MLP neurons of a small language model. Each row is named by its layer, matrix (gate and up: input weights) and neuron, and shows model dimensions 336-399. Each number is 128 + 32 x the weight over its row's rms, rounded and kept within 0 to 255. A neuron's up and down rows have the sign that makes its largest values positive.
After each neuron's rows, "fires in" lists the words (lower case) most often at its 100 highest values on Wikipedia text that the model never trained on.

L4.gate1159 [163 146 184 130 138 146 161  68 121 146  64 131  61 121 105  75 139 114  73  94 103 146 110 112 150 117 167 146 150  35 134  88 118 132 198  98 106 133 181 123 136 156 126 145 204  86 125 136 114  72 109  62  96  89 130 143  52 186  97 127  95 133 171 143]
L4.up1159 [145 177 102 130 127 101 186  98 161 129 121 114 161 188 103 128 105 123 117  81 137 104  77 184 137  86 118 131  65 123 185 150 137 132 104  96  56 123 146 113 130 128 178 154 181 133 180 147 161 124 115  75 111 156 116 170 116 140 144 128  86 120 131  77]
fires in: "and", "to", "season", "due"

L3.gate313 [119 143  72 167 137 104 148 136 141 154 164 141 148  76  85 122 122 132  82 204 154 144  98  49  59 119 121 153 139 144 133 150 100 179 152 167 117  93 128 116 135 112  71 146 149 137 110 140  73 124 145 130 164  92 119 162 144 134 141 107 156  93 146  75]
L3.up313 [210 169 189 128  79 161 120 151 178 113 148 159 141 138  61  58 112  86  99 136 153 141 135 136 137 181 158 125  66 116  56 119 129 119  95 148  78  86 166 125 109 168 107 190  84  98 132 121 126 122 113 120 164 140 145 113 168  99 144 162 147  67  84 146]
fires in: "for", "in", "most", "fora", "on"

L2.gate1405 [131  87  88 132 147 156 139 139 149 188 150 126 187 143  87 117  77 111 104 115  96 162 145  76 179 158 138 115 181 128  84 116 132 115  94 133 156 107 156  78 153 121 113 111 138 108 104 145 125 115  91 174  79 150 138  89 139 116 127 154 147  84 142 152]
L2.up1405 [168 167 118 155 154 122 157 172 117 119 112  65 158 123 160 102 111 136 140 127  88 126 128 124 165 151  99 137 162 155  78  67 120 118  65  88 121  88 147 117 114  84 139 167 129 141 152 173 108  87 127 112  87 116 130  57 156 106 181 145 145 158  95 164]
fires in: "not", "of", "on", "in", "powerful", "to"

L2.gate159 [101 168 113  77 199 161 172 137 127 102 149 121 153  97  90 136  92 125 137 126 116 106 149 102 140 142 136 172 162  96 110 102 146 126 145 200  84 147 152 153 110  79 133 119  98 150 116 132 111 182 162  92 107  97 136 171 172  75 124 209 123 142 117 118]
L2.up159 [ 92 118 121 116 119 137 191 139 147 116  74 108 176 110 124  79  99 137 135 137  85 110 137 149 141 142 148 112 135 138  83 146 110 136 158 127 123 145 104 177 112 103 145 171 160 148 113 169  98  93 169 106 184 174 145 135 184 163 101 128  78 167 139 140]
fires in: "by", "with", "as", "of", "to"

L2.gate676 [107 133  94 120 188 108  68 173 169 122 200 143 169 176 148 145 111 151 102 141 116 154 143 169 133 154 154 126 117 100 159 167  84 173 103 111 139 129  93 163 100 174 129  97 127 115 142 132 121  77 115 192 143 105 147 114 129 114 106 104 143 151 101 121]
L2.up676 [112  71 101 126 199 131  35 159 181 143 129 108 131 163 141 175 106 148  92  73  66 139 147 119 136 128 136 121 129 176 213 121  49 132 154  96  77 127 168  91  91 172 195 107 131 123 120 149  78 122 116 113 156 215 139  62 123 155  98 134 143 109 152  82]
fires in: "that", "which", "who", "what"

L2.gate331 [169  87  86 141 116 156  42 165  96 135 145  93 138 170  77 188  51 166  82  89 146 170 102 149 191 110 157 129 127 135 106 118 149 113 136 139 139  98 113  91  65 135 143  93 132 141 102 143 195 128 176 157 149 107 145 106 144 118  97 182  47 158 104 112]
L2.up331 [121 126 113 151 129 106 140 148 135  68  97 137 125 123 130 113 168 122 182 150 122 120 119 136  84 112 101 102 109 162 138  23 106 122 144 133 108 118 137 110  87 173 123 117 129 141 159 125  92 125 157 103  90 140 144 139 136 131 132 132 147 144 135 140]
fires in: "as", "without", "by", "with"

L3.gate1170 [ 69 143 103  47 193 115 199 164 201 160  92 192 192 107 171 134  81 193  88 171  96 146  89 138  71 190 156 103 147 112 115 105 194 154 142 124 120 124 108 130  99  73 133 107 131  63 142 142 118 146  72 111 128 161 116  72 133  50 106 133 144 147 125 129]
L3.up1170 [176  61 129  76 157  94  89 123 146  86 136 110 139 138 153 180 128 169 173  92 178 123 124 137  90 117 134 135  95 131 136  77 119 135 107 166 141 135 106 116  75 145 205  86 100 129 120 119 147 124 147 153 146 142 177 176 128 142 131 125 128 163 123 139]
fires in: "that", "not", "to", "which", "currently"

L3.gate1488 [118  77 162 134 141 170 188 120 155 179 142 144 137 133 125 135 137 130 150 129 134  71 167 114 114 187  55 148  91 112 171 100 152  91 126 158 129 101 132 155 181 117  92  99  99 185 150 152 161 131 126 107 113 137 110 108 129 125 154 157 127 127 109 144]
L3.up1488 [128 122 133  89 143 145 108 121 134 120 170 127 119 135 104 127 179 181 116 113 166 118 138 118  75 138 174  72 137 186  92 116 194 145 153 168 197 146 116 132 159 152  72 112 131 145 142 110 155  89  92 135 137 145 129 155 203 134 160 190 137 155 172 183]
fires in: "that", "at"

L2.gate26 [123 146 165 129 100 169 180 122 109 166 150 143 120 106  97  71 139  75 140 126 127 145 123 111  97  99  94  91 132 115 120  73 169 136 126 100 165 116 174 116 195 119  92 122  75 206 122 168  91 119  95 130  64 144 156 175 107  99 132 147 158  97 147 131]
L2.up26 [102 136 154 111 127 148 158 116 100 168 136 168 167 184 122 104 131 190 121 129 104 129  94 131 111 152 136 162 120 126 124  91 185 145 130 104 107 175 141  94 166  98 112 130  88 155 113 144 175 118  81 188 100 146 164 151 144  96 108 155 134 106 164 154]
fires in: "to", "announced", "in", "by", "revealed"

L4.gate761 [140 173 147 100  91  90  95 145 171 173 183 109  78 129  69 138 139 162 115  84 114 119  88 122 131 132  90 126 111 107 181 153 143  80 208 103 128 137 191 153 100 176 131 134 125 132 121 174  97 105 155  79 117  68 112 140 176 176 143 143 101 113 133 153]
L4.up761 [142 145 154 110  82 176 139 139 131  72  81 122  95 125 123 142 208  96 128 115 131 121 139  65 146  86 134 166 150 164 135 168 110 207 148 130 158  91 214 107 111 156 165 166 152 156 123 167 158  56 146  79  92 147  98  69 147 110 155 139 175  91 150 170]
fires in: "on"

L3.gate1485 [176 159 127 177  92  92 102 169 128 141 122  96 180  66 166  19 148 101 141 174  99 125 174  49 142 110 145 135 146 114 158 144 156 197 101 209 108 137 152 136 193 122 100 147 102 137 150 186 133 142 129 124 138 108 156 149 135 114 122 111 143 178 126 139]
L3.up1485 [111 125 122 158 141  44 190 117 133 138  92  98 143 122 182  93 128 115 100 108  88 131 175 113 168 154 162 115 115 113 155 160 216 124  60 192 133 150 122 141 139 152 151  90 123  91 111 141 128 146 120 126 162 140 156 113 140 105 167 101 116 154 126  98]
fires in: "by", "in", "to", "at"

L4.gate442 [150 115 124  76 109 173 115  81 163 125 144  98 161 182 117  63 106 182 165 189 152  76 105 108 137 176 108 141 183 112 146 133 142  97 129 138  83 150 152 132 158 138 117  52  96 153 166 184 151 144 121 126 120 143 160 114 126 134 124 126  77 112 121 152]
L4.up442 [105  64 110 106  91 136 126 122 122  59  84 136 180 146 173  99 134 138 173 138 152  85  95 125 119 110  95 173  85 114 103 204 187  93 145 102 113 148 140 106 139 134  88 140 110 126 187 139 127 143 136 110  52 134 102 107 122 144 115 100 142 120 166 119]
fires in: "to", "that", "which", "who"

L2.gate127 [ 82 129 113 117  96 212 157 122 136 144 118 134 158 135 188 189  92 128 149 161 128  49  78 174  70 175 185 159 128  66 113 161 161 142 171 150 134  72 155 100  93 128 114  90 141  89 123 117 114 144 172  96 125 116 148 119 176 139 149 149 121 163  84  81]
L2.up127 [122 112 187 110  40 166 121  94 112 168  95 202 143 120 124 179  99 157 103 127 175 128 169 128  98 143 144 140 126 144 131 103 134 132  95 132 127 126 144 150 121 167 107 121 134  70 141 105 103 106 163 120 204 169 101 115 107  91 116 173 115 146 146 221]
fires in: "of", "than", "to", "as", "after", "above"

L4.gate315 [123  84 156 131 152 124 161 144  97 125 110 120 175 109 143  94 175 118  87  91  67  55 179 154 159 115 123 172 134 147 158 100 181 156 119  85 146 141 129 110 127 153 156 114 151 192  99 131  99 139  77  76 135 153 146  87 113  93 179 154 145 200  53  78]
L4.up315 [133 128 110 144 111  85 142  92  90  87  98 189  57  77 164 133 125  94 134 112 164 104  75 162 139 131  68 117 123 115  83  57 130  80 146 120 180 155 120 150 165 124 106  95 181 165  99 102 171  95  85  76  96 140  74 138 111  54  86 146 119 168  81  63]
fires in: "the", "his", "of", "s", "our", "its"

L4.gate1320 [119 108 202 125 158  99 145 190 103 118 129 141 126 147 137 140 107 126 132 139 127 110 107 172 134 143 135 137 158  67 125  95  97 117 181 117 134 188 149  93 116 129 143 145 166 179 123 132  91 126 102  64  93 144  82 118  59 140 205 100 115 166 119 115]
L4.up1320 [217 135 145 159 142 144 146 134 145  57  79 104 192 153 164 129  86  61  74 171 117 133  80  99 127 141 139 197 132 148  79 137  62  85 153 113 139 121 166  85 118  45 180  88 138  97 137  86  87 124  87 124 140 162  94  99 105 163 144  78 120  76  93 123]
fires in: "and", "life", "body"

L4.gate271 [155  34  71 142  81 161 129 124 167 129 112 109 123 128 121 176 189 147 165 130 111 104 127 151 123  96 111 146 117 137 140 140 129 124 128 119 160 169 121 100  92 124 145 102  93 160 113  78 135 137  84 100 126 127 130 137 124 114 103 147  82 127 130 110]
L4.up271 [101 151 138 103 117  87 138 157  94  89 203 151 151  74  76 126  79 101 124 161  94 151  84  97 135 117 192 133 152 158 129 151 138  87 135  79 127 160 195 167  62 141 126  92 118 139 172  71 142  87 143 163 136 113 187 185 176 162 124 146  64 120 195 142]
fires in: "in", "on", "born", "near", "at"

L4.gate1069 [131 141 147 116 140 126 109 162 115 102 117 148  87 174 150 127 146 136  96 107 141 135 151 147 163 119 116 113 107 109 106  88 110 129 135  62 107 193 125 151  78 119  66 129 132 139 136 111 191 165  75 196  84 109 101  76 184  62 114 114  85 103 131 184]
L4.up1069 [ 77 140  95 150 210 156  89 175 124  96  85 128 130 123 144 124  89 174 122 121 101 179 120 105 100 127 146 163 155 117 133  71 130 141 115  41 138 176 165  98 149 125 136 118 160  95 127  77 101 154 140 133 124 155 145  65  90 109 124 110 108 127 119  95]
fires in: "and", "whose", "its", "the"

L2.gate779 [130 145 158 107  95 105  66 123 131 111 115 104 120 137 123 171 140 151 136  74 191 136 105  62 111  88 185 159  38 155 146  95 150 114 140 158 153 121 147  86 182 189 170 143 140 101 193 117 134 137 149 114 187 111 187  84 139 134 166 157 109 194 149  88]
L2.up779 [155 147 105 105 162 167 153  73 149 112 147 121 104 118 159 163 131 110 120 127 116 132 105 120 101  95 138 133 138 164 188 140 100 123 113  67 125 140 185 142  96 127 122 121 110 109 145 160 113 126 151 172 143 164 137 117 125 122 163 104  86 143 154 189]
fires in: "of", "along", "around", "on", "above"

L2.gate1229 [112 173 150  72 107 149  80 135 111 145 144 124 157 162 144 112  90 127 119 119 123 106 138 123 102 119 118 101 140 170 122 201 131  86 168 154 134  53 133  53  75 115 153 101 118 150  89 168 130 155  97 116 122 155 156 167 142 130  66 120 143 145 122  81]
L2.up1229 [134 175 184 105 171  89  80 190  98  77  75 154  97 177  78  83  91 134 167  91 108  67  81 129 163  73 150 121 164 161  65  79  82 103 156 118 146 184 107 112  82 156 137  81 129 113 139 131  90 163 140  71 177  87 113  98 145 146 161 115 122 115 165  86]
fires in: "with", "without"

L3.gate869 [ 78 143 135 146 132 160 195 110 159  97 144 131 133 169 150 145 111 201 125 165 157 158 120 145 157 220 109 148  95  92 127 137 182 128 113 136 134  97 133 122 185 134 159 101 183 118  92 179 115 114 114 122  52  96 120 144 123 118 115  93  99 152 143 133]
L3.up869 [ 97 113  37  76 101  90 153 161 129 126 164  87 109 146 164 130 119 108 154 112 135  91 112 239 165  50 109 128 111 142 123 138 141 135 122 160 184 164 102  86 188 169 110  85 125 137  79 145 131  60 136 165  74 126 101 149 112  83 178 103 106 126  96 136]
fires in: "the", "his", "he", "it", "their", "a"

L4.gate630 [106 128  86 106 114 114 148  96 142 144 136 136 116  74 120 151 149 108 120 122 107 125 110  32  88  88 163  49 110 122  87 138 127 155 143 179 177 120 131 149  72 127  98  80 136 115 149 144  95 153 153  72 103 171 141  96 172 148 116 210 104 111 107 151]
L4.up630 [200  84 110 136 183  81 171 103 122 156 127 145  90 178 127 129  97 165 125 153 136 194 207 130  85 141 151 106 125 140 111 149 239 142  93 123 127 141 124 114 101 159 116 118  89 141 120  36 163  99 107 189 106  98 150 166  95 143 139  92 110  99 114 111]
fires in: "on", "at", "in"